From a checkpoint of a small transformer trained on Wikipedia: 15 layers, vocabulary 761.
MLP neurons of a small language model. Each row is named by its layer, matrix (gate and up: input weights) and neuron, and shows model dimensions 80-143. Each number is 200 + 30 x the weight over its row's rms, rounded and kept within 0 to 999. A neuron's up and down rows have the sign that makes its largest values positive.
A block is one neuron, or neurons of one layer that tend to fire together. After each block is what it responds to, as a language model described it from the Wikipedia text at the highest values.

L11.gate5,170,156,243,223,136,216,195,242,185,230,172,203,182,141,264,195,221,191,180,177,199,191,208,179,164,145,234,221,223,145,155,165,219,215,192,261,227,210,174,199,188,189,247,226,132,199,200,233,203,162,225,177,206,209,177,209,156,236,280,189,235,189,176,218
L11.up5,173,184,220,176,253,191,203,208,182,237,217,136,202,149,204,206,157,160,189,262,175,202,223,170,195,239,218,170,205,118,234,147,162,248,186,211,167,251,202,214,186,202,249,207,183,243,201,194,239,184,227,193,214,167,221,173,251,242,226,168,158,233,171,206
L11.gate38,176,166,243,225,242,164,215,160,204,169,172,148,222,239,183,243,137,181,183,182,195,229,187,248,202,194,192,199,161,175,134,186,181,228,191,202,218,130,206,204,232,203,226,174,196,170,199,229,209,187,169,213,217,166,165,177,203,198,161,213,186,235,216,150
L11.up38,148,187,272,207,196,145,206,191,185,221,229,241,242,254,212,204,151,169,156,235,204,148,181,206,217,156,180,206,191,197,198,215,183,244,204,220,217,199,176,182,220,213,171,203,214,188,223,195,222,164,167,172,159,163,205,192,200,171,245,245,228,173,175,227
L11.gate178,254,191,210,191,209,192,216,156,199,256,182,202,204,167,182,194,156,176,197,227,194,179,174,249,209,190,166,214,209,234,194,178,166,244,285,208,232,176,181,234,247,174,192,205,208,190,158,177,214,177,183,222,191,241,181,217,211,234,189,198,239,187,157,226
L11.up178,219,245,236,199,196,168,201,233,212,171,159,212,206,175,185,215,252,214,270,198,182,193,224,193,149,137,158,224,202,224,204,211,190,186,182,212,189,207,173,145,175,212,195,226,146,187,147,189,171,219,214,278,191,243,177,138,237,203,140,235,188,212,251,163
L11.gate360,179,206,215,201,224,215,160,223,163,142,200,162,189,205,129,185,157,185,193,145,170,185,195,213,253,226,184,197,208,206,139,199,177,231,185,227,191,149,228,181,232,241,232,234,201,244,149,273,236,174,188,212,188,200,171,219,219,135,231,196,227,244,184,260
L11.up360,164,198,210,192,219,177,167,247,227,201,218,197,153,168,213,173,167,174,170,227,230,202,175,205,271,225,146,245,231,220,192,210,218,242,229,218,215,210,194,181,204,188,221,206,210,185,216,209,202,160,179,275,201,204,183,209,154,180,245,196,207,183,172,249
Mid-word vowel pieces

L9.gate198,167,170,198,209,184,218,215,205,218,154,165,178,230,206,190,204,169,216,143,221,162,130,204,168,154,196,223,203,192,207,150,218,133,207,189,270,219,191,142,133,162,238,194,135,156,241,269,171,170,167,174,207,234,188,234,172,204,204,235,202,213,176,211,199
L9.up198,193,194,185,234,241,214,184,172,203,189,181,148,221,185,190,161,212,237,199,194,218,199,193,192,202,193,190,161,185,169,104,197,179,215,230,237,243,210,220,213,217,167,216,180,201,147,195,227,217,207,111,183,183,175,188,255,225,183,202,224,227,245,192,233
Mid-word fragments, list dashes

L6.gate22,171,246,195,217,193,121,199,174,173,192,219,214,255,193,275,176,196,210,156,159,202,229,209,216,216,242,205,212,236,164,210,183,180,150,160,204,235,180,225,173,163,196,232,164,238,186,190,242,185,219,212,266,201,157,171,224,185,158,223,170,171,170,162,218
L6.up22,209,157,222,247,168,226,235,274,246,221,272,202,213,187,190,194,189,189,190,185,182,224,184,193,151,198,169,192,168,200,161,204,197,144,216,185,192,175,176,215,195,226,178,164,136,216,190,239,194,238,191,204,240,186,205,175,182,218,241,164,218,258,218,218
L6.gate83,198,191,219,243,247,198,162,239,239,181,185,199,171,166,180,231,187,238,189,243,188,238,223,274,193,141,195,212,265,197,173,175,225,179,232,277,185,175,208,196,210,203,194,170,192,281,183,202,177,177,147,206,213,228,177,223,150,209,284,196,234,180,204,198
L6.up83,207,165,196,199,177,162,217,146,166,195,156,207,206,126,202,227,219,163,266,239,191,230,228,222,231,238,124,185,204,199,191,158,228,185,166,229,209,161,184,201,191,188,235,207,183,220,210,199,231,257,200,172,237,190,244,193,211,185,175,165,179,191,199,193
L6.gate129,146,231,223,200,216,205,215,211,217,220,237,264,196,232,184,163,218,213,154,152,200,136,171,187,231,191,217,208,209,208,199,220,223,162,190,218,246,187,198,198,207,237,180,245,184,213,199,205,199,197,235,227,246,222,131,156,188,163,177,203,185,116,231,170
L6.up129,214,201,206,199,193,188,152,189,202,207,207,178,210,147,158,183,157,171,215,216,218,159,179,260,141,229,217,184,217,233,241,208,210,193,172,161,254,199,185,201,191,213,195,186,156,170,149,249,187,198,152,227,211,225,195,143,214,159,182,190,196,206,249,176
L6.gate192,198,274,192,181,189,203,263,241,180,155,156,171,191,212,179,184,198,183,209,192,189,193,199,217,213,163,201,182,176,212,146,199,224,244,191,187,199,174,210,243,173,257,186,193,244,189,210,223,233,199,226,271,221,221,207,219,236,191,193,199,154,213,187,174
L6.up192,210,116,241,251,219,178,240,222,209,232,177,216,185,86,172,190,207,227,217,201,193,211,171,239,185,231,135,215,166,224,265,195,164,238,202,165,223,196,223,239,184,155,231,202,201,133,156,202,194,204,153,177,192,233,218,239,175,234,213,196,172,224,202,196
L6.gate219,157,180,222,191,172,180,188,185,161,223,222,180,232,230,220,233,213,229,196,170,251,227,223,220,213,177,176,214,184,194,235,179,217,205,199,181,204,188,158,252,164,237,247,211,146,193,167,268,218,184,153,187,181,272,214,173,207,240,181,225,236,198,181,239
L6.up219,211,235,189,192,217,198,211,200,225,224,219,220,222,148,211,172,228,163,246,150,208,188,133,202,191,179,166,182,226,190,225,238,217,215,207,239,220,225,178,208,165,177,174,112,212,210,216,210,196,182,198,220,160,205,197,191,197,237,237,227,126,192,179,219
L6.gate222,172,190,258,241,220,210,215,198,230,156,195,230,196,220,175,150,208,174,242,195,213,147,190,228,180,225,170,173,193,168,207,200,166,202,179,187,193,196,183,224,224,208,183,181,183,201,135,189,203,194,95,161,172,249,205,183,202,204,200,190,193,186,212,233
L6.up222,217,225,237,136,182,210,246,196,199,198,196,278,217,232,230,192,210,216,242,168,275,207,210,138,209,194,173,174,99,224,193,209,209,175,186,253,175,201,215,206,204,195,200,207,207,218,200,200,189,154,184,219,224,228,227,148,180,184,237,180,182,196,227,257
L6.gate225,191,164,204,220,214,211,137,186,176,208,218,220,217,218,256,190,243,187,190,157,228,152,244,194,167,190,139,232,209,214,197,200,245,172,199,206,199,216,173,187,224,144,223,182,208,139,157,215,221,207,205,225,244,229,164,175,188,206,235,143,182,161,230,151
L6.up225,198,195,211,179,186,174,243,184,174,207,173,214,185,185,161,169,215,209,203,180,225,182,185,160,201,191,173,219,151,214,189,217,242,203,228,204,239,219,205,226,207,225,140,123,215,178,128,180,192,227,221,174,201,215,236,249,230,138,218,187,146,201,208,227
L6.gate226,227,214,186,144,205,213,231,199,180,178,146,185,219,221,205,233,181,175,210,197,184,175,204,190,189,195,217,252,226,161,230,190,190,199,280,218,190,193,189,167,190,257,182,201,150,211,228,221,246,185,163,174,216,191,180,196,186,212,159,194,196,150,221,175
L6.up226,182,225,141,179,221,204,205,208,251,173,224,246,194,200,222,198,218,226,200,202,193,241,223,200,216,208,200,209,219,254,250,185,181,156,202,188,239,195,237,209,191,201,251,149,230,211,240,168,276,154,233,253,203,192,207,232,171,161,239,239,220,214,167,200
L6.gate248,195,230,263,218,210,177,261,237,171,212,177,180,174,265,227,241,193,244,208,207,219,130,203,190,201,220,181,207,191,201,197,245,199,165,201,194,187,189,209,244,204,252,212,171,244,209,183,174,246,178,204,210,206,185,160,162,178,185,148,161,232,214,234,125
L6.up248,194,207,206,199,237,208,166,224,182,181,225,164,211,223,138,168,218,240,221,136,209,160,181,255,224,180,154,212,148,245,185,216,169,127,205,217,209,153,228,216,195,191,214,169,172,223,173,238,230,229,120,209,203,192,183,206,197,217,190,216,213,227,166,186
L6.gate261,215,217,160,212,200,172,221,202,217,222,188,188,276,166,178,204,268,222,175,196,183,202,220,176,214,177,248,173,174,215,188,190,191,197,159,179,190,184,168,203,229,199,239,163,196,212,202,166,137,207,252,214,193,262,177,236,223,221,249,176,164,152,199,143
L6.up261,239,174,174,178,200,225,253,175,216,208,255,144,173,160,229,175,181,207,191,205,201,199,190,166,229,199,216,206,216,222,217,218,193,174,206,229,166,240,163,212,195,185,245,239,189,156,217,191,231,187,155,216,178,193,238,180,180,200,220,153,200,196,208,250
L6.gate369,192,216,212,208,167,182,191,165,222,193,188,208,245,188,230,215,183,175,210,214,211,209,172,235,177,236,223,153,227,245,204,238,234,179,149,209,195,173,155,173,221,203,211,195,194,189,208,249,178,230,208,199,234,214,196,173,224,180,232,175,161,205,139,177
L6.up369,264,235,189,147,167,216,214,154,201,209,167,217,178,218,191,180,205,181,219,140,180,236,222,194,241,157,166,189,200,170,203,189,129,211,271,179,188,217,212,192,189,193,203,254,152,215,242,222,200,231,204,238,186,196,229,166,169,197,185,204,170,191,216,204
L6.gate385,226,204,219,163,174,198,205,220,205,200,145,222,208,165,261,197,187,162,252,192,223,195,236,209,262,149,187,202,192,231,189,218,168,191,214,206,251,208,219,185,202,200,205,187,238,214,182,193,195,173,225,216,258,222,187,193,190,222,191,145,120,236,196,189
L6.up385,194,170,217,208,175,237,193,225,218,168,207,205,180,236,149,187,132,192,235,176,165,170,183,215,201,198,231,177,228,234,220,191,215,190,200,208,262,168,219,264,267,216,258,199,253,187,274,168,166,166,202,189,185,231,175,175,251,199,122,200,188,252,197,236
L6.gate387,181,209,188,221,202,176,185,177,202,211,184,195,228,213,252,146,211,183,225,262,211,181,184,229,226,268,229,205,118,192,207,161,157,219,289,198,193,246,233,244,155,241,197,239,178,211,204,175,156,168,181,161,205,178,233,204,171,177,158,184,180,202,155,211
L6.up387,227,236,216,227,183,218,197,168,197,179,228,156,249,160,288,178,194,202,202,151,197,180,160,222,186,160,163,202,217,212,214,180,187,185,249,162,263,228,199,205,212,192,167,223,197,183,237,218,199,241,233,192,215,203,125,205,231,201,186,201,171,250,205,189
L6.gate400,217,208,226,195,214,205,203,165,227,163,231,195,250,228,168,235,304,215,214,217,238,222,154,159,183,206,212,201,237,244,134,185,180,194,200,222,237,255,176,171,211,229,190,245,162,155,209,215,208,201,244,198,214,186,202,154,209,200,178,228,207,172,231,195
L6.up400,176,159,203,174,256,242,190,200,188,207,162,183,234,185,167,206,178,214,191,262,185,205,215,192,241,204,220,236,216,180,177,176,218,179,196,198,273,169,142,204,168,256,145,170,173,180,181,189,236,175,142,203,183,175,204,164,174,171,225,133,133,153,142,193
L6.gate403,185,163,187,284,220,226,189,184,147,219,199,218,219,232,219,210,200,201,231,215,185,148,197,229,202,199,202,167,204,213,171,152,174,188,228,177,215,163,181,226,153,211,247,174,191,214,210,239,232,198,184,197,233,285,177,187,177,217,166,261,213,162,217,186
L6.up403,164,210,237,163,220,229,172,182,237,187,247,192,188,212,212,200,233,200,203,213,230,199,245,188,209,236,145,219,177,175,172,207,204,217,195,218,193,222,196,212,189,248,210,209,175,201,156,197,151,232,168,252,187,260,266,237,181,225,183,229,161,209,180,190
L6.gate446,199,222,222,164,213,167,165,156,162,207,150,260,178,221,217,221,207,210,184,192,149,216,198,161,162,223,195,192,134,236,235,228,220,220,168,209,193,231,202,179,215,188,214,201,192,221,233,190,228,261,238,251,204,184,138,167,244,198,202,132,190,186,267,174
L6.up446,190,217,240,233,251,214,195,206,243,211,159,207,183,224,227,216,176,249,234,204,230,202,175,185,152,180,154,152,250,172,208,157,144,168,223,231,171,226,181,248,238,201,221,208,230,191,227,189,201,182,253,197,208,189,225,185,169,250,219,138,155,185,162,158
Mid-word continuation pieces

L6.gate36,213,182,207,210,252,211,176,162,228,214,236,274,240,250,210,172,195,193,153,269,191,224,224,221,194,176,149,202,217,212,183,149,160,188,193,225,200,196,156,202,170,212,154,170,258,163,252,161,141,164,149,191,227,211,238,182,215,238,225,160,242,223,164,202
L6.up36,236,206,187,153,262,212,184,243,188,208,174,191,228,258,214,208,218,155,246,179,223,195,97,231,195,202,212,208,183,152,163,166,177,152,225,155,199,190,203,217,200,205,227,192,205,226,155,224,175,193,189,227,175,163,203,156,218,214,178,203,222,182,191,193
L6.gate57,237,185,197,176,192,181,198,233,117,208,177,198,181,238,162,222,238,171,254,210,212,230,238,191,203,235,184,210,229,204,155,219,180,186,242,196,177,186,179,164,170,161,217,184,227,166,193,237,198,211,201,182,267,199,249,220,236,201,246,198,204,258,227,186
L6.up57,224,177,200,240,223,172,185,200,159,189,220,234,132,175,184,196,243,230,203,187,236,201,239,180,171,272,187,205,202,209,177,192,175,191,188,151,177,208,216,231,212,158,223,200,189,207,244,194,218,229,166,227,231,200,265,225,152,132,221,145,218,160,217,154
L6.gate59,157,157,146,193,212,156,133,237,170,209,235,181,221,202,189,137,268,215,209,271,175,196,185,170,188,138,183,222,181,170,186,183,204,167,212,242,167,246,204,144,179,160,193,203,210,198,207,228,237,171,248,203,200,190,223,176,178,166,216,147,197,222,181,220
L6.up59,155,182,228,188,185,150,166,200,178,248,189,191,223,240,173,195,220,179,196,237,149,204,196,159,287,218,204,152,216,211,204,188,179,127,146,225,227,178,195,181,208,200,186,217,231,187,226,173,174,191,186,189,209,223,223,172,216,247,236,179,238,189,196,216
L6.gate62,179,221,220,184,162,225,237,167,232,163,126,185,168,271,189,195,210,185,187,231,183,205,183,206,203,174,227,198,190,171,205,219,177,226,131,165,226,227,232,194,218,199,183,257,179,193,161,267,206,202,150,236,227,197,221,172,213,146,148,138,228,238,210,183
L6.up62,205,220,188,209,203,224,217,186,226,174,147,205,208,201,207,197,155,183,166,211,187,170,221,199,195,219,179,209,222,146,184,252,173,203,177,279,191,181,221,229,191,203,178,163,245,191,251,180,147,226,209,255,232,236,165,203,211,172,193,194,203,208,174,223
L6.gate206,232,222,258,231,199,172,182,197,217,221,233,201,233,208,235,226,161,176,189,183,202,179,187,187,188,155,227,153,198,199,138,187,153,192,246,214,201,221,202,196,225,231,199,169,145,156,171,259,234,224,182,224,264,166,210,131,208,181,243,158,221,180,155,215
L6.up206,167,162,177,177,159,169,229,203,210,227,156,196,248,203,221,227,191,194,216,160,202,182,187,202,202,202,217,172,227,195,149,199,190,157,183,210,211,188,164,180,204,250,262,198,215,143,206,194,250,256,246,179,168,258,182,165,212,198,157,218,223,168,201,218
L6.gate263,185,178,145,183,238,195,192,226,226,234,137,217,203,273,255,207,206,193,189,224,190,213,131,157,224,174,184,199,152,179,175,157,194,205,157,228,227,205,227,157,155,139,223,185,164,161,175,214,189,209,171,185,247,202,214,235,200,189,176,170,185,207,214,202
L6.up263,224,208,213,155,203,221,213,200,203,201,198,192,213,191,174,161,177,189,198,236,223,225,219,221,158,182,185,208,254,186,168,225,184,177,232,230,264,174,144,171,188,143,221,187,159,217,181,208,162,196,195,174,232,168,178,272,250,164,221,205,202,230,245,209
L6.gate281,184,170,195,250,212,211,233,154,147,179,219,186,186,288,254,193,175,182,211,256,124,185,179,219,175,213,179,193,214,217,191,188,206,224,178,221,221,183,203,200,245,140,235,177,159,190,239,172,189,217,229,218,215,217,182,218,153,200,244,196,182,208,195,203
L6.up281,241,187,177,174,130,192,208,198,134,241,194,213,226,175,199,239,221,122,170,172,184,180,184,179,204,224,211,197,213,164,173,181,202,194,194,232,201,208,196,181,152,216,171,250,113,191,217,248,227,247,204,216,233,251,196,229,209,210,190,131,239,206,208,175
L6.gate293,190,211,226,178,232,193,228,190,132,229,187,211,203,231,190,201,156,220,197,190,243,157,181,204,240,156,174,183,213,213,134,203,210,201,183,237,222,216,218,223,211,213,209,214,174,189,210,200,219,214,181,208,156,171,197,242,213,149,202,211,185,191,228,211
L6.up293,228,152,234,145,182,234,202,227,211,193,205,201,239,187,194,189,194,141,193,173,191,187,200,175,197,121,180,167,163,234,197,204,148,233,143,155,145,239,229,255,218,221,197,204,179,217,187,192,139,215,159,211,218,180,276,195,202,174,202,206,220,232,181,219
L6.gate295,242,183,217,206,248,158,185,230,188,223,152,200,140,255,219,227,181,192,189,203,192,205,205,214,249,217,200,217,200,239,185,200,153,192,193,197,217,172,224,212,238,183,248,218,188,175,178,179,189,159,167,231,209,213,195,218,221,125,182,185,195,245,143,212
L6.up295,241,204,159,220,189,142,215,169,217,185,161,120,209,197,215,201,236,177,169,194,163,178,133,244,245,212,227,159,206,209,159,111,208,220,204,158,220,181,144,195,243,199,220,171,187,207,205,178,215,194,202,216,167,255,228,244,168,190,227,201,254,233,187,181
L6.gate330,176,200,212,221,234,171,224,230,193,217,171,245,215,156,170,182,216,219,188,283,187,183,215,241,216,161,195,162,195,231,259,158,187,176,179,171,221,161,161,208,180,201,199,185,234,225,144,173,152,233,197,200,208,210,223,145,162,187,208,238,162,177,232,141
L6.up330,169,216,186,235,196,192,192,215,172,150,187,202,134,180,214,246,143,189,224,211,194,182,177,203,186,200,252,203,263,192,214,243,193,191,204,204,241,223,215,192,144,191,240,213,201,196,158,196,193,219,209,250,191,143,248,208,262,262,132,213,195,265,217,197
L6.gate332,231,199,192,159,286,194,176,238,256,149,225,148,189,168,241,245,179,203,170,209,188,192,184,164,207,137,190,208,217,178,200,187,195,189,201,206,195,197,195,152,241,257,189,195,200,250,132,198,213,226,180,225,193,213,183,247,225,223,226,181,170,152,267,148
L6.up332,183,173,202,252,235,201,138,169,187,165,152,280,266,202,201,144,220,226,111,245,180,226,199,222,182,220,217,157,178,127,199,204,228,151,185,192,211,178,201,222,198,198,225,183,195,213,234,228,232,230,261,215,205,250,192,188,178,172,237,221,191,121,269,189
L6.gate357,157,192,216,154,232,225,207,188,204,171,129,216,205,164,231,216,208,200,173,231,214,199,219,209,258,212,193,213,244,219,190,228,169,217,181,219,239,172,142,198,195,185,172,175,172,194,205,170,192,190,153,195,192,186,183,163,101,228,173,166,229,220,142,169
L6.up357,217,151,224,193,216,184,215,178,228,228,186,149,201,201,198,163,253,168,230,206,216,233,238,201,178,198,222,138,185,167,189,240,255,185,194,194,197,130,182,217,165,182,195,193,216,180,178,213,190,241,172,244,212,139,182,250,199,190,233,186,265,212,239,198
L6.gate368,206,216,202,219,253,196,187,229,177,188,201,149,168,182,224,238,131,216,251,198,201,178,211,226,184,199,167,245,193,200,226,165,240,214,238,194,239,188,179,260,176,167,231,146,234,205,173,153,161,180,198,201,183,250,201,189,132,147,206,180,148,177,237,184
L6.up368,195,210,208,225,212,215,281,210,207,147,160,231,230,208,164,202,185,251,231,182,209,237,256,218,189,208,228,236,176,153,212,207,182,197,227,143,184,226,204,202,158,208,195,180,206,174,163,195,163,237,192,178,206,216,208,189,198,201,187,275,186,268,188,211
L6.gate375,189,198,279,219,186,159,224,230,201,222,183,211,182,214,221,172,227,192,190,251,227,222,247,185,247,157,166,187,205,202,190,200,147,171,150,220,239,172,128,223,191,177,186,183,217,192,149,234,178,247,199,182,203,191,245,191,154,234,216,185,230,238,207,143
L6.up375,165,234,204,229,285,175,231,245,148,170,195,242,179,264,181,209,228,202,192,216,161,200,169,169,187,186,162,155,216,176,167,206,122,150,172,204,225,206,219,205,212,181,147,215,229,184,204,200,179,213,200,182,218,232,228,207,230,164,246,209,191,163,238,202
L6.gate426,164,187,215,206,195,194,190,185,231,160,185,228,201,242,198,211,227,185,234,180,191,191,207,186,179,217,160,251,180,238,180,159,150,226,214,232,264,191,237,221,230,197,192,174,222,214,200,166,271,216,170,155,116,237,241,188,212,221,194,238,202,194,218,235
L6.up426,249,200,205,160,209,186,195,173,198,210,239,196,254,206,179,218,215,250,224,160,214,231,219,197,243,168,191,233,184,208,228,179,206,174,229,205,200,208,175,183,181,159,243,207,171,167,160,192,222,267,199,194,240,191,209,249,150,282,182,181,268,181,225,166
L6.gate444,154,190,224,223,173,200,193,260,241,221,140,195,219,201,250,203,186,209,196,197,204,219,204,211,174,208,187,124,229,208,131,185,187,152,178,161,240,180,136,232,190,175,163,173,243,180,201,228,162,218,236,208,206,194,207,181,189,158,213,206,236,238,195,190
L6.up444,181,189,168,204,201,268,179,232,183,228,173,244,150,212,203,172,214,225,156,115,198,172,191,195,211,178,128,207,98,197,209,228,199,155,199,179,161,166,187,150,239,219,184,195,180,253,210,187,215,216,270,190,176,217,200,232,195,202,165,164,190,190,213,160
Mid-word fragments

L9.gate180,185,212,263,225,205,264,187,230,232,189,156,211,135,184,233,175,244,168,243,241,253,188,226,181,198,187,211,184,205,206,193,224,214,168,188,206,165,195,135,203,168,254,224,264,200,211,210,238,186,212,214,199,207,214,183,175,208,188,211,145,218,209,195,171
L9.up180,219,208,265,229,172,244,187,187,205,202,218,232,213,212,254,253,224,161,219,145,212,205,181,212,179,165,214,182,207,150,176,219,256,257,125,198,209,186,146,174,207,241,219,239,239,165,208,237,205,224,227,251,204,252,193,189,251,208,180,142,191,175,217,240
Word-piece completing common words